config.toml
d_model = 256
d_mlp = 1024
positions = "learned"
bias = "all"
tie_embeddings = true
parallel_block = false
init = "orth"
init_std_qkv = 0.0499
lr = 0.000309
beta1 = 0.9
lr_head = 0.0104
warmup_steps = 220
decay_shape = "square"
seq_len = 512
dataset = "wikipedia_en"
MLP neurons of a small language model. Each row is named by its layer, matrix (up: input weights) and neuron, and shows model dimensions 32-127. Each number is 128 + 32 x the weight over its row's rms, rounded and kept within 0 to 255. Numbers have three digits each.
After each neuron's rows, "fires in" lists the words (lower case) most often at its 100 highest values on Wikipedia text that the model never trained on.

L4.up638:190120072098109089130105123133129183196138140085124142182110119095108142119103103174182101152127100064119080159112088111202079142118068158163105111121175115144174146103125086122115052159143120170096126108153172088127122146171172130109158156142069123176101108224178131110112140089149086135
fires in: "university", "award", "seasons", "earned", "reasons"

L4.up66:120186148187188142106115157125065133117099113138121146154091152166134143127122167141158161167096111177116088105173172152128164134142164119131082163071139170098140109161173069077088117117212154208129088155104104135136142138118139062109115092128148152140074122091151099149117128110114119132
fires in: "it", "self", "himself", "older", "itself", "singer"

L6.up385:144119134196171161156115084120077107131134115106135100126154158168155102091045105183112108136147125142154166111086151077099106139131133150143108146117183120155139113170181135135118115161155115087115127117190091166168107165149193090096118114120157131131121094095115115139119048119167175162
fires in: "until", "to", "since", "also"

L4.up589:144147081170099161118103145156144146105090174108142122114074077118129122096143097112160082090189116100168086175081126149115082207138102131136119181129115164153164128235148076139099133115104103148152117122160081184171143161160149139157147072191071156123103119110109090133090110109117102064
fires in: "two", "these", "video", "awards", "three", "one"

L6.up29:164160147135113126105149128140089170092143140082088108169144047122078138137127115210058180141136184147095117112164170074134174147168147144122177101142104081195119199119197117161161129148109059131132120149090135136089180132106083089106171121118132098146140139103208100136108138073122099158
fires in: "named", "called", "replaced", "either", "titled", "aid"

L6.up4:193139000106124135127129123118143132167188147099142128095118151131106138063125131061197149133133146162205119150130117136075144139169157118152109069101151106102121085121100133168090161132150108096121090152135074096090118164136145093110082150178052125091145140119141096169155152110178162125
fires in: "two", "among", "eight", "our", "three"

L17.up841:155154136119098087154092102119092151103110125151110185114212106125095149120084106112123132154158212092128104154113131104150097162108141107131160117131105118131114117134150108108092105110123111113104168095091113123123119134106166133122140135029130088106122166137138147169096095087153093110
fires in: "on"

L15.up661:133097150110126146119096189136197134121114198105185103126174131145135045083125098129132189156099205157139095125134134076036107132040116150115111131124177100121133130125169120161102168135143177210102149144111158136172177149135131147068094137174142093118118097174153136160118118096196145090
fires in: "of", "won", "winning", "win", "in"

L6.up265:110141121153108158103092198117090125113173141138110146104148122166104143122131123157139140153125119111115162113071111169109147078116135060139074162156105104131136184145120162149160100137192117087116128105127129169142090138122145152149147155165101144116099081067125121112107148086110123042
fires in: "was", "died", "were", "vessels", "ultimately", "access"

L6.up817:196135164108139145137051105126112104123086167128183123134149076095150156102100117137146141173140128087175172189092164165137102153102132174104130143149140089130129151180103136154082102122120077125142090146135088119154170166117148157125133046122105093059135134141138106141102146111104083125
fires in: "death", "fire", "brothers", "blood", "lord", "love"

L10.up852:097120094115135132128112235089150156121133156113146119124081121124174211131136103105139113125060137154126052122142166120118112105070155113205140106117179111155105109097168141092083160117155081105121123147156187091103170167148151143140158122155139103157121113118115107134108124102098111132
fires in: "such", "very", "multiple", "does", "from"